config = dict(
    n_head=4,
    head_dim=64,
    rope_fraction=1.0,
    qk_norm=False,
    parallel_block=False,
    init='normal',
    lr_head=0.01,
    grad_clip=1.0,
    batch_tokens=131072,
)
MLP neurons of a small language model. Each row is named by its layer, matrix (gate and up: input weights) and neuron, and shows model dimensions 48-239. Each number is 128 + 24 x the weight over its row's rms, rounded and kept within 0 to 255. Numbers have three digits each. A neuron's up and down rows have the sign that makes its largest values positive.
After each neuron's rows, "fires after" lists the tokens most often just before its 100 highest values on Wikipedia text that the model never trained on.

L4.gate509:125162146131157156151107161125175129205128147130116124120110157148081115113102056058170155126130117137141136135128144113162138150119089136138099171094119125126153084143089158147136111138141094086112122112121118165142116107136159133135131147133121167159149120165137144153119145132118092099120121127098099125110158093122150134119148126127124107096172111132130120094103142169160150124137132087146140102114162099076212120133131155116137133116111138133148113118097108126121109128097147157130121128144090142123130142121147109130107128135147083136184092128126114114105113124089153116
L4.up509:166182141126110110116128093134110079118156135116107179159134099114144127135121096113138115132110104122165108094162075122105104180128139112092136111144159136127096146094116134102159104134149115153128141109147113143120140140098152119128155139102150130164155139143162161116145132170148107113153102180105138128160148173146134105138123166160149138124122199157149149114102132090124095157156145084149116147110195111107137141141213152111093144117098140098144138119123160166139136127155151136155132096146163180141107175125132099091140111119149129116122178159101159123121087137113118172
fires after: " |", ",", ";", " pro", " to"

L4.gate175:154124089122101134133157140112139148134160137126094131158165117122095127140149147146093108132130137131154117173144158104113133073142098137106131122148110110155137126153156121167109152142127121130055114116157138152140110142138128117134137131109109133172114145134171101120124105143132105119104099107108150177173152143134142140139147153180096139129097103149147134085134135151122122158086146104159152087172158146149138105133148168089132168130131160154155094123101123148131121111112087142136171129135113123155198119098109069087138157151159155174100096119163086108123104117109111142
L4.up175:156118170101085115136157108185162153127110120158143138120121122103134085146102144145119113143102140148097117105152164138158136102095170117145129083131137112115113148120108140092162127098132088159116154139095102102081101125106140130126118130132131136130121126134133165137120127127112100093116089120143144152109095117151111111082130113153106163143107080094081106107099124142130121135153145094128094110098090093101134078055120111119141111113117152133102092152107098152161142169173121143071116104139149115161128100141171117112149163082123103138104132094139161147118099144155155151
fires after: " is", " was", "\n", " in", " at", "120"

L9.gate527:128128124141132125172120112152144099091202142102143130112116086129146129147166079156136129121106125084124084110123091121159108111125111119133149117152100143119107084131148136150087120107157099113110141118145105117110082118166170137108107145144059118138133155153129115114148124118111156114097154136116082134101165149142119149096092134105149087146162128125134149143096080081169117167101086116104093126150148104156181117161130148144100131150158122169168132124155191151123115090112132124076118122088117127123151069121110134146169139141142115138166117142123146127093123130144141107
L9.up527:121133134111136109108163122153142157105181155153096141161139139147150164161143108127126088106134154146117131081157154108146120133158124114153085097126099093159113170154107133133156133107130142113115124097126098103127143084180139145093197114082143097145125137134104135144140161155114130125115133155150145147150120117154134122152109108128095142116119149081117113120153154109141159142098128106097111151112188082114142115072142142144125153118124113120142133160125120153160131155140155141151113131179141149142111132126110102119125100148127135172162093185168121115139153108088091141
fires after: " ", " ("

L4.gate412:152071155089105133111147110100095123118129113124100137107150113135138146112123132142158173131096138103149089143124120122160111131133166152148100082117135120105101145123119136122147119140152123121155113147121124118107135116138100116177139120112125148130104194149121144078114086082123159153130135133071142107139134150125094174107127119093109162157151109161125138162089106111110074130116158131112124148143123195146120087134146132099110134133132161124147099140171158118145062160141117105096148128143078144129117126095113115114103140066143109137099134071108099130100102140128132169
L4.up412:160123152137094108111148128141112152087178115138101139122126155122105067123119143126173094138093133143126105127127117153116115190126118112113111131119109110112121087123129105168099079108155112089141109141127104128103120114091125126128154140142122180131123126129170160143125143125124119123129109169114114176164131110180106131110152118109120170113127106118137100173105162091153127113112194165131185122111118153098117112119122125164107115124117119128102114126137145118133104164186122127134089175150119108132081115145120131121146136112149103135112089118119123100128142115125158175
fires after: ".", " was", "-", " ("

L9.gate156:092170109123147135112159138119121106130153123128103141144143113132122121171132135145163134123115155122123136138125096146152142123118156102088159115151119132119168136110161147148150138097133056149123144103154160114111104129171109133141128152121099159142113121109116121106145148148122100148103099116094140172160103135136149115115084083128118095129143135133148135109101139150111143142127162098138161147115138141144153094166161150113095125167112148145134135116117129120128112102097115157114101101098149155188119092155104112049154108128125135083124150144086119126108119129137165143
L9.up156:123182145156152107125133159143123133097143113094118100150138090150156131132152151084096110124153110061102122108118123154159140149100124099150141107161162099131114108121175098072133074094145153103127096145152101153075132164129168131101088099122075161133126082079159103163123151123176101110105142108102111102112138140140104148149162159143141132106131135171127165125145175148133143148111153125129111109155087102136092102144153147116143106103102128147134135158105144098100112161112142120138129168132143111130144128150137109104124107128129160152136152086149138144127112126122142128
fires after: " |", ":", ".", " January"

L7.gate413:089182151148108131119147092153131143117203066114132098157139130105110160129119117146133114144132151145114135099110158136131096165171151147122120114106129114121119138142141127121129149096175120134111149074123157161111111125117146140119137147100118129104150155118128151133142107121149126116125108144122128140140129078145129147123175146072105133148126155135146133124159144120147099132131070111148099109123156118105133129137099161133133179146138129169126143092152148160162135164113109112125107110094105153165144124120105069138107098163136130133125080143083120123101160101138137116
L7.up413:091113094121118105125134140136127165164119137108121119168119101119164117144181141144100122134120155162124095120132118117111160120111145097186139117151108081094158109086165164151128129131069140106110113129125142162114155160144132141122175151106135137154128125140159117110134115170103095116137153109094116082144123116112150154142156126107126090147160137132129126163103121112138141134103112138100097105117124115156120137093158146174083114128143164130157183142136113075131142141110139157075122159165131109104145164123182156089171123147149155108155148128108133136148130145124111104
fires after: ".\n\n", " He", "\n\n", " ("

L5.gate599:076195132125142136087126151083150103151109106135142147121151105132130123164156117156154135137131124153129102097148134123099118129147137117123142152115086090091095134076142139136134117161157132121160091117110096149123154131141146097140126156121087127110099128128125164126093121133115116170095122180142134176139085158123135110109133156116139123150118157142114100146123088169115141127153105106110143124133153147144101186141113141056100143156144097119129154118127092170124094134087143120083110142106134148136161086111177104143160125159086141126162104065150137138116133096112105128
L5.up599:127144109114117151110132133118142156131125097124168144153185124110145118088115097182110127128114131140142150094132112118129120120126149108145085093126165140099173122088144113135166145165095137150122127092192124127093113104101112134122131120122135109157110149140154176109118154143131111086123066132083125150095107158099177131146141122106128147146148130144125143115129143128134120172167137178101137148142097094143127154150150140171119118147134107181145190177149119168145129152115145148114154111172115150104114095126143143096115160138179129106120129114108120077132130101131099116
fires after: " the", " of", " more", " a", " an"

L7.gate436:100145111086150155141162133148124110151139101091125162082108109132140148122159152129095111120146112123132165124099122114140106147149101096139113109110134146135091134125142084157149146115133127100127090123096123121159130176184163093148124149156132155149107150129166113169089134151159182180096156130120094163106119123113139155125059113113130150136106156131136171168101110132160133166106108128110108104103131138146118158155171154108120121187096130141126146108150154102140147093155168131155105112152088146104127105156130109119161103158145109100147143166154155127136117149155098140
L7.up436:123159114097135177180134141092125128095179081146095115150151162111145115175132153133099153159139140106150130110153140126128091124191125137182109139108144163141118153166135138126110173123132109084100141158130132136158125149144126149060107139146144125161096132128132108143139120111154098095108190130131136154163087127096128114129121122134128140141142112128127124142120146125128132129112138151122131122157109124118123107162065127149135149138148113133131098130130130123142094137111157122148065139075137115132078139126102104110143087159151138103158077139087111116171143127151151098
fires after: " "

L7.gate520:109118106132104093127151127100123111137150126053124149136133158157100142119099128132112148127136135110127131112131106102147179086125076143145115084107164114115132103088105095122104111135165116124142105113161135144116105129146180111087115123120141143101123080164131122130131072098129169142115156154093113198117127129121145095121119166144076123153147155177115171133119166137150129129144155104095092124128103104121165126128151137113154111142174130120160148152115138176108124079121133136137112164164125104153107134114135122107126131089142132157147119154083106097155143161135118128
L7.up520:096128146126149113135156132126114188149110115139122125095118127137162133126118128149084122145116106062069175159109109148128135138093076115085139150157137131129159146144129123164105104123073119138164148108179133073091143103127104117148127095166152140145091108157129124114118125135110140116151158128142134105152125115109142108135145149149141103157142123148135171137117112163110110118149127154124098112131112093156118133137130100119117114176122104093144178106127111153118068128118125148097162124093115117170123139117137131145167174107111128094093160142119117082126121174152138116
fires after: "\n\n", " |", " |\n\n", " ", ")\n\n"

L4.gate5:129142097111136157128113161142160105115165090131080139121136177147130135156108109162103117156111111127141128149135114159160164163133136149147140118132156099143125132080123108096162139103133135135157084144120117151152158094144122139114166097087099111170140204136071139160149136107133102124101133134112137134102147124120147142142122159109105125168129144123116118162140101117096078142100090111105124136143107117149131180159150175141124144158139112095117106131091111123129127116156094159124140173137112126144080090119114125155125120134106132105116167150109129105131126133102119108
L4.up5:137103140077101096171155109096125130144129138120164122141147127105124101151114131152136081113105166117167157087115126096127084143143155168135181132139118110123114106087113099158152107183135137148112113089102124145145119108094118125139103141155155118148111166117117129142156166134149116125088150126159147129149132124125097167088095112128121134128178129136131133125105164136100136090157081130113108143121141105089179124126131124164135127083121101129153120137120123102142124126124120111163147117122131152156066103110158150109093098117081109117158114125089112101173117137151130155
fires after: " his", "\n", " His", "'s", " her"

L4.gate692:158099117099105147145090142137091113166167122127125139135131155110099114165147116118122117134125141109182134137129106068098145153135152128109131129178160144101159099117146141119152061157103144131106103158134142126118122143112103157156089115112113171164111094108154082135137098139185129117119086143113101139108140129114136112120135157135089105086156115134092156079117155166127158129136125097125142112126091125138120118143124142154146122125129106116162136140158097119138126131112113129152107170120079160171152127147149117178137157113152098159136119102184124110091091109124155140
L4.up692:169111114100118122088092122112097119156122135112107198144122156131137124136097112134146153143136177108132108144155083112128114108093124142155157162140139160127140156124120116143120135167118162142114150109145120109092139135134128165136174132094100157112123127143106104159124114099150138122129130129164127110138141102116144106108134140157125137114101139081130147095079130117155110093111164124073176164164146110122124139131115098131133108133133122094119106129141134112127137098107142163084136158125172098128161090161105130126121159105129132130114110090134195123128140100180127176
fires after: " |"

L7.gate16:112125115112097161159084155155094120103092115113122153135109152116165129131179104171154136144156121093155106093151121117158125151145128160150139123129122135141194126116127118143158137130084148119155147177155078164102134103114134114118147174151105129163122133122156140084124111127106158127111123151084152130147137127153133091116126122099134115100161123082087123129158094119163125107110147170134139130140128122130109162129178089120120145135116115149115160143107150117121152108128157119107145076158146136114125155135115101149134121120153170139099135107115126130148125161144142117
L7.up16:152083121144124138145128110112104198136108129109142139140142154087145148114134166148156107137094113104118105067138100082174150145138138083140147165141105150117110113145132086104128139122115099142113096151109148133164046065122153080126120151124163147131134133128140105124132134133111131137099121156146129127112131118136142085155141119129117143113141121119145129105139115125174124171113117152142164100154125138112142112118141135128093089168181128173142108112118131129160124149152096181087120148106118127138207123115122125160103139130133126105106119127135125135131121137155151178
fires after: "\n", ")\n", " (", "-", " \"", " a"

L9.gate562:164118108084121141099112128140108102152095109135147105137138165153090141077180143129155140090083117103124147089092132179109144146104137144144116184140088143127097107113111126094118100174132123111137128132117104123128133103130123101158128108167102104148117122170149136126108117103178177105129161142096125111153123128125175164102131110130147154135131149104122165128208149152121138111145129105140106128166123166146145130145183098087138132167143119117113132119105116159135145163131123118088134144134127110108140131168155128107112125105135122120159146106169100136139113170122135076
L9.up562:129116140151118102143116141159102128087110145090141140079096125091102085092135099142127171086107100141123124093139079079128128103112156155152139162120113052122128132129103140106129122161110111154153106133134177051142126119127111144135146111139131150145155140116135123119118116102119162116070118170078134110105160134136106144098097122124145140130154154156169162129104143122095145153122089094147124132104147131104148128102112150128111144139143147134134102118158118143133141102121120129126116126130131126136141144080168087117097133093136132180145133122161141073099157166093164112
fires after: " |\n", "\n"

L4.gate327:110118116117106143147146119147069108134108137099089130127124131121178142094103122126117094144122137133121151087125104104140118136149125128124119163096165123111174095151115087147158123089135123144170147125156136198097151134132135129112143187117126145123105117115116147123162140154082118086148130132097140119163111099108133127153093160083122072124128125104120115152162137122131110122133124143086117135135112121078123111067082137106081095153123121123123168168144115151144134137126120165102189131124148099169122147149164101102126137092130156154092116181154150110141134144133097130
L4.up327:129167121152122083163110110158104114176147149116165159115128141172133127114165150099116116110089125092070115093159128142176150104107123094137134127156100094138145129133086112157086105154092132105119112131088172126102121116165109146105163123104127120103127099113159130123115147097081129137194137126154111159104113159166150097130138128140126130114161137144095058116087126115150140142092131155116129110123100134107201106125166113127135160160117115110151159138137093104094142139127129128131142146147097104122123119137105112109157138143120124173123139120128139114136099185117119102
fires after: " ", " |", " ac", "em", " =\n\n"

L8.gate84:105137090118139147191119146137102131165157135092102120155160139147096122099144116127147190094101131128132147104110123141138155118150121136124146136125068149157085125184132111120102155099161124162115112114150127128109135124146140121123125093166121131124118137139184094115140155121141154126104098160122115157123116145121140154127159140149167139125121095139060135115188130136130097100127123122167118113159147131135099142132140117144082127059127083168132125142124130128114138132146161137108114110133128107115132112154112129166111099159155113157061063148165136179140096156131123103
L8.up84:142168140120180152106167118104133156153145118145114178133116165140066114114147138120126169157145148117120163124128130102130115138182113192127140127152121117162147099105128133128096163119156120108096148144134169123107130131138134137144113142178137151108120112141124096110126103114165113135110146131137134110121144116136130145135122136105134112080134119116155139202189143122163137118141116122153112128131097154118113102162058141155169161139096110104123101137119137125175154080131153128063121125123087115114153127108083132136143161122158177122174110152122114147126081134180107094
fires after: " ", ","

L9.gate180:162150109141135163132117153134095094132118122129150119112168141134116166168151155117143200168130115123158162161138108124162147119144130131126132096114141144124141105180141104125127143110102153175100115131134174117130094143109165113125156126128133124120172097118133127154124117141160135103121155103098118166150092111115161123171095129110140130123111104166143107149132084149107118137155107143139081168093133114119087117095118130096124130140182189113091080113132123111127114113131090140124150148110116142126155110124133157130159116098142169102155154124133109155133117163121092118
L9.up180:130144126092133099110077098125152182117116101128110139134116162139126146135156139146135079128129157106110101129114152102120102121149134160129115109153146146134118131117087107128133148174155065107121158160109126132129164124129115185125160097137144138149111114126116124129135145105126106106141154074150138143148149139101158102123074102092126129121109090103146192112111133112123118078150118144139131140122129122113169070144144158120105133139115130101106135171131114166115139138114135123122102099108155067119138119113106162154115140058088124141134067147128110148190160121146075131
fires after: " ", " ("

L5.gate253:145144065133160128119125117143121117136149105129141094130127132145143109125141120143078127142115153138130129111128100149102140109145091108121107120124149088079127151115157137068136174108168151143095141110118126161114121085160134126109063134125096113133099145127169188120108159125100134127116123108102140119071110119113165154133143120096146121169149136137123110105125124147093113164127108113131119131120099111149149151148170093088154101168158175137156112094097113173109124119146128090150141101132103131100146127114157156106096143132104135147173110124113144051109108115127121107
L5.up253:146108145146130124112151147129144150164132177149109117175176147105127145116103146174138106126113121139133116130130177165142144135160148167111129091127150122108145104125113098131113152115096202104114143127140120129137110119137145094144130160155145146094136140139139147122182133100097121108081102128131127146168121137095129166156138104148081100155087115114145114135155090074128074122106128106150117128114155077156149116173087101107146107158137123131125109122161113099146141132108157095167120106145125122125101104114134102120119138143138128165110132095158130115125122138148115139
fires after: " the", " of", " a", " age", " his"

L9.gate482:120126089153103144115151102148107124131134169131130150080124047125103132122168095154091099144128138140128088103118142151097131107118120144105136143126100138117083144157148127121081097139153110106115128115149099103154133109113150110125142117104113120179129140174103148131100118112079138137090135169117131121093155103166136129115116109115110131152094114134161096127143101102125119150139132117085154131116138111164158157156161126085157099093139167089150107140170102211118144115136126130136126126102139141102098142094147112132131071142130095118165132172130095075131108121122127105
L9.up482:141101100146098134086173159148112129133115088123132187144117132117095113159119091125117113130194123152132141119121146118113121157116138131100103083130134094119119124140139153118131118144140132096101095126118107087131132151065120104130151146099096140156105121123115152106115100175135129137114116137156109128155110096155148131101115109132133122163134096159147176136143088090104103112143112135081124144097120102095155178156152097127101129101131068076089169149140167169124117127156118114072106139146132151153142138094154134107090114073100135110118113133155138133128106184105126119
fires after: " |", "\n", ")\n", ","

L8.gate166:133175100113105109145090115126099124121170121100106136166129131087124116100107112151108142156107135158162110176149084151082115130140164121123133092115151149151151153134158102152107158115165140166134147133174135112101096124123127136101113146129132139131150132141093164108127139137132160110130095126128136084104160082120148122105144114115071117105124136096116130169178136116100128123141116177133101094126116140142137154118137133058114114138156140139134106146157144183129137139141088163128153193137143140167149148134124113150144114125082144134178122149099136126124127116099134146
L8.up166:160118100076091115140140101150095156080137129141115116135144110119078105132142111164069119119080139120181105075131091148168153124132161175138151141122108122153130120097171141112090108090144126167104084098152145151114135126156110139118128126177127148128148120118107183124167110106131126132144101132076118130159115130136142127097100118133149092140133120140107148111130155129112103162120148119153137101159146134113120109153107111127117095108147152140177102110123137146134121154136115135097139153187117130151131149078127101124134101078089151159124130099087088122111124124128160133
fires after: "\n", ")\n", "-"

L8.gate459:116133099144121153127176103122107073144137169106084113132118120120117134114132153146121127150068155119158162073147116110091111162114078142152129125146173133111115152125117152114093115130151105152142130111097149121178109106124149131139092089141095151128123133123143090142115103140172186129127122154098131166105147128132119132147105156107133104157136082145136114129119139177171112102142126123180132152133099126098108185097130142152133107105111122139157156157139165159090102138118079133115140077094124091148130176173133148109150110108092099110114120107139132145113141163120156138
L8.up459:120130123145129159134096105133114129110150156116116148144092116141151092128130155099081137161096141121089161126163128130127149059106160101126148140110162142113129104135136108142144125121107146123115142099137123162107145117125112111107138151134097138147158124127159096116123134134106110116111153122118143144125113105103149100167118161134138129153147157122118188115153084097150148142102131127128121120135157106111090131078170105139119124114087104109156108120115106103131124155157132085132121115156091120155124164119149122126127104162155094091120132164092130125161122126149129100
fires after: " |", ".", "-", "|", " -", ")."

L4.gate408:129108093097130122100131094148147130107103184142158115137193131093155110113126099087159085127124108149115127114118103116123130132133109147148132164113094113149091133107139148090157157077105100171152117159115137145109106095153118101147138154108139159143118152158124111138090052144064123094107116141092159151123160128096134150096130114108097134095140159130099133098131085132128149163127153085132143130125143121135136092120129143131135128164068132169137075088114136132140129139105110118116124155097157084149103106117134109110135130152150114143141118146140104129121114120173110165
L4.up408:151113141138155172135122168135137120155098148134125134144153148167172154175104126119143137121094114138140087097082139097118134151105114202141112109112120155145163156096148097111130122107167125118121128145099155163119170138103163099174118133103123124114145112134115089160096133142118089110123093095154081154129136134134118141115094144149186170123100156103086138112134145082153149095106095098094145131124104108113125130119138152123139159127119151140127127139088137125148132113095165091128163172159094116183164148101132117074139103133095105114130144124117100107099122153123133095
fires after: " |", "\n", ")\n"

L4.gate578:100117117136113102111122118099156114142157139141090112110152122110082159172133118076183121121144149122095121134116119131072124117146111149148146155128169067156109145118160147126151107106141100125153135200122156171116114136126146113155074116117022126124144130159158093134130109132156078117137136120125114162097112132105083126132117129145131100125148157152151128167171117189145171121150155118166174110110157151149117098144116166131108099128139142144137125107138109130153145111112089121133148145103104132137110127161123089089130082142123093170142126112160083141114125118122108132
L4.up578:126105142095159171112123146141139122101167123095145128161142143157127122155130129123173167119136104108123101135129162117134137163089142117174064112158109090106133137130144181117140108143096068120071116094099087133128178100122113145157143149094177124144134101140129104119128144139121149125105125151130106144103148083170131044094105117121098100093114116155157141092124116122125141140121110157161116159146095150099153132138121119092132158121124126138084114152135152122111129148128135138165129122200115154151121145149078118128113113142091150147108130126120165131103101126131134141
fires after: " |", ";"

L7.gate123:144130138136060136161135123157112112168112139116070149122125108123156120122133089125119110098088114130110115131128108120139138128139094107135126121097116121113149140145147082116150159145178117109110110106142107140127095102108116113130143145104109200170132139127123103122161108137128155169105143149129075093146111155151102117173162098099148134124163136106101145103148127105131120132144094143150153133116105104132173089096136105165145132133118090157151130119138124125123101118133120106113104129095126122120117189139084113086169110110157161161167135127151105125185111129124118170
L7.up123:129135153130144121146149124104091096100118142107107129140132170082159139148131081151170132151128158151087123122110135127122137097097097112120132107149151118143127146167103145092149148118146112119133178092146146079117139143096126109187100143129099128164153138117161119140162164155101132123156157148067129119117135123154136150149109105136135070155131137106118139127096098157137167178137115069129136124182131142113159132098153113136097115143078099088139150109137075147105091150149135135142147145125116126124123095091122144120127133145143142122122076126116167103124177109140111182
fires after: " ", " (", " S", " \""

L4.gate513:117153129128163127116155153103152115175149099141134145126078100145175096124113112154099132117136141144134145167181161114149150105141105132107132128119127110078136115114149157135116138111134156116130168105103124121108134140132130153147128140129122156131188109131116077131107068135145101141095125120118140149135162107136176138143124098135082100145093117140150144095142124140151135138133111121117132169162125147156165108153104121142103162127132133114159128141090135183170129100114169140116155112070096171137072163088110074126114070113145114100126155144130136144111133151132116122
L4.up513:139129153120113158102144099110130130126192155131117130099123137158146143133146125093115142135157166169149098130115110157145146183181098118165141163147115123113104149123148125126125130171070167118147109102137120140087123184160165125128121146141163114153131121145102115118128089145144154111126117114108153129138145060142151089132151139158126139162138097152126154149141093126136133106112088148116144143140156116120061110155131110115136129122154098128128158147185163132110167150122142109115140158124147133157142162073130139150126121114147147122149117121097140077198124133092118130
fires after: ".", "==", ".\n\n", "\n\n", "===", "==\n"

L4.gate15:123121118143156131118179132083134150162131082090108134128095113106100140118152172132142108121117150066135147118101135157152165138114138097137132115145137129110122119136132123167109098146122082122158089095113143091145132080127128103121134143152149149094128155178139123073153128118180121109112136151103103102129139138130070123177115091128153135141156162135120121167142123138127110187147169133127121118137152177091084081145163128106158154114095075124126153148099123113123173135120133112107086135128152124126081171176136164114142127179085118129122103141131131131150118118101138121
L4.up15:091131120124124105101102116094143112136109133148130100149115172124100119124134135112095133151078154098131107120129153149125131113143117086122146137137183120155093113166115143165144145119106155140150123084105145095132127149146124152119128155099162137108118114077128130123166126135079133137184086121131104150146149148127109115111108119125143135110148111106134136169109144113104118136082115096118146158109111121116110135087124138157117162075138130160177123159128131153140162107153123104128111151132156151153154134113119159138108130103082179140093121115101114122135115136158076066
fires after: ".", "+", ":", "-"

L4.gate627:087122117155129099146093086138152146116126115120121134144146173128138111156132103072149147144096162137163110166171110107139079115153083089123143121130100133132111171120095110098152134086075119135166121162125107135134155075182172129115126156156111136158141141133141110147116134142113146156135117103135109164088142077065090162141117178137129086161088154115080150146108149119145106186142153149131143125192126120104139099145111146106166119105134096128128160143108123170110107101116114124154110104116110147132111116119128140130153155131126147116148121130099126126129134124131127096
L4.up627:104140134109116124157154108149109131134115142059138150135130085105136073117091101125117087122161129109099105110103067114142136126123162103139132113148152141097124133156164103120149136116156121139112108131133087086130133100136114160152136149123140121136147125102118111113131070112124144148094148092090127132142155125096162113119099153119154122157093104120150135108061119146153124090136100079090141166065129157130137149099153131169122127095134127134123130108156112143142081145171113148114125138164117127156161180127136112127087138116160134090131117093113132158114141121156161156
fires after: "201", "202", " \"", "-", "199", "Early"

L4.gate486:116133097115095108155127149118150113139119158097185152121146124122138127136106164152106103118155115132128117163182149108089084154194135112143151150144144126114139181119125088152091121112165123114140155132151117136116106112130116141144061130154122167158140169120142145121095100143107106116137119153107135155114175169081140151108079124109160119123139143148111138133126155158093108131130126062105138158117115138133138136138145123118139143086148114108122167111155120141107118105156094149151127167142177148129138145111101122075106139093169122099133166163134137132128093113126141140
L4.up486:177126129145107155128127115137145052103133145140167080112126149131126126100135168160152094102153128146119177148112067099104116135163134138089106169127119140120113084104146163118142128128129169145132112137176106187146105136133145106132107146128135101118126174132109192130120086107130108125152093164128100153138124157144137140085129111117135137125082135100128088096113117149099073131131156108120128129142151147096120154126105132146120108130158139139141164158111135111161095141148160116125127138121098113135119140105141136105097163100105134105127150137141127095132138125091152131
fires after: " the", "-", " St", " L", " |"

L4.gate76:124124106123135126125124143124122057141113096134138133120088090125185143166133159140107147181151137126133116131153118120138152117061133127086141125121126153094165117174106118148132215125122157108117132130126154112141116158126127124139159128108096124095088124143160166133145154116103178120110088118142079144141121136111153141114156108129099147117080113153089149106122077131136132144119075133158135142148118141125148129109090168106138146155123123128174106171110132145119129139148113127145122149133099137132149128128104128146153103116143142178139103145093144094125134141135102152
L4.up76:111146130127125119089078127160118191114086164162152176155160125148156116119083135119114096095073108126191167092124147149126141123139121133120145114134131129175116149060110119146177145133131109133129107077127149132107104114132155182122114096144122100137157134139117142130139108155164140106158120108123133123122104125067128135134147147121095124123148111080146138161142144108161138105102121130085093146174153098135137128137146119122119160134104122117124119123129124112128121086111102087134152076151073133138144129090137165107158169137127116152150139097128148153116116127136130106
fires after: " the", " a", " an"

L8.gate112:137134138107102105150106089107118137148148143142149151109139087185135119130174112080111147102126133129160108145117122094065151146117125127166107141144149130115099135110138130130138143140125123033132155139176147102136097092110153140155090127153107128122138114101158130141104138121173117141181113119126086170120111167164133172132125133107154125083106089116133154145114167162095115147099148133111095131113121164149149119174095140146135132186154145148115112122132185101127129115157107104110101111093133123123130097143144149133103116148134171146112094142122159147088104130106109143
L8.up112:109108103145115105173113105176140078156093135151116110129167160097117097128093087069130164139094130135180109126157115100139133166138116150102126142142135136110129150105136138120125096063119154161132112103154158167141091106110144131129124144075139151149123117150116088098135154116097112149160182158139111083106127121112123115142102114159147147146153133117148148110145106098109143107076091120150161134122179098150136113132090120138125122103111129134143168080160163106118127123124144146135112162119155107129112134087097118107100063122147135135115133154121094108126114120123122104
fires after: " C", " on", "On", " ", " –", " D"

L7.gate437:160126155124114141154121180181162105151114152169135113101107098131182154086135120129116124149118132133143121104150152133116144147150152165141160141131105116146100108125148075127166143131084137139115111164150121128106137137128122125122138077148143117165156105145108128133138078145159123153166104137164112130087108172129114147153164152114141116137147113129107086117138117146154154186175145171141077073090141154099103144098130127162155106096106123132149191178144133150095136135123076172144113130138115098129133155147141156115131107088097122158144110136125111124101136129105077130
L7.up437:107123122133107093126110129107114139143123123127105081175126149147130148097123141145141194085091152162139159146140112100105107175141133151155087113134122144101146096093157152126160129163144127157132133118143131118122146132081134127147120097151112124113142040109140139158115118119121124102118128136106089158127120153121118169134146099097118120161150164102080123149179149096135097115149075112135163124135146118147117091105091141112152136169157115122109160123092146124137100141105113106129149118181096124120090118124120126095179096107158139141102120124111167101083161117144151108
fires after: ",", " \""

L9.gate130:112145125094139092178117124157131115157120119181094132135140144159112148132145112107123102123128101152120125155124102143143058153094128127188149135124126127132156126127115137132100138104148103147160119102157122132102134140145092205126135132085128154091124092172090124127127107119150130148153119151113154143149138123145123157123183163136137127121110113121093157111126161104104115168102112117161118106175170155139109106119134132129158107165185143138139129135128147107126091123123145138127123143112166187107162150096109121131203148134158112148112095133127132121134101130132119190
L9.up130:118120122097109126158078120184105126200145117146113098109125110111135145120121104124132134091132125104077159135095089148133146107102119138119190126160126087115131136103132080139095120180155157154147120075146148179119103141118157102165144129174086148140121140138145097111107138178109140148127101136157156163129130132109122142156080152106153102116166149084147139136167158119151158134119129108135146140162135145114130099126124145137129103118091131124132158103111067182134113112104132163145137109123126141123127109154101100120105115111109100134120111162179139140134083144133140125
fires after: " on", "On", " December", " September", " July"

L9.gate474:098093105104112092110116120125119098142130142138151160132163134171132175137120117141114106093125157188154116139135095111077098123138109127110140150142133078090133137159145128101134134112173154123123087110090109143135091070114112131134123108176115138156135145139111113128104122111146143135122124134140176135128105119130117132104136128108177107134149088113115121137144119156111099110104124160147119123104143134151115071148131094146119145155159132149172155081178141140116114135151094140150134113132148157163131117117107119097111133118112109151119164165133135128184098139147142143
L9.up474:154117138128102081107134157180095140128087121130143138135111157136124092137090133156103158117109150123107125097108142116089090138077130110134160126149154124079128171132125113168113123118140127130122152119093158121106153118120158142127141090164147130125113080128103106140137094138154138109110121130107112146156155142113110133118115133127142108086169171115098137115179119095171094108172139124107143131151155151127106114119155093146145170087134079149131113125139149142139108134124131118112112087118090111100162127125130161145108114098106137115150096080152155100147122142119110143
fires after: " |\n", "\n", ")\n", " the", " |"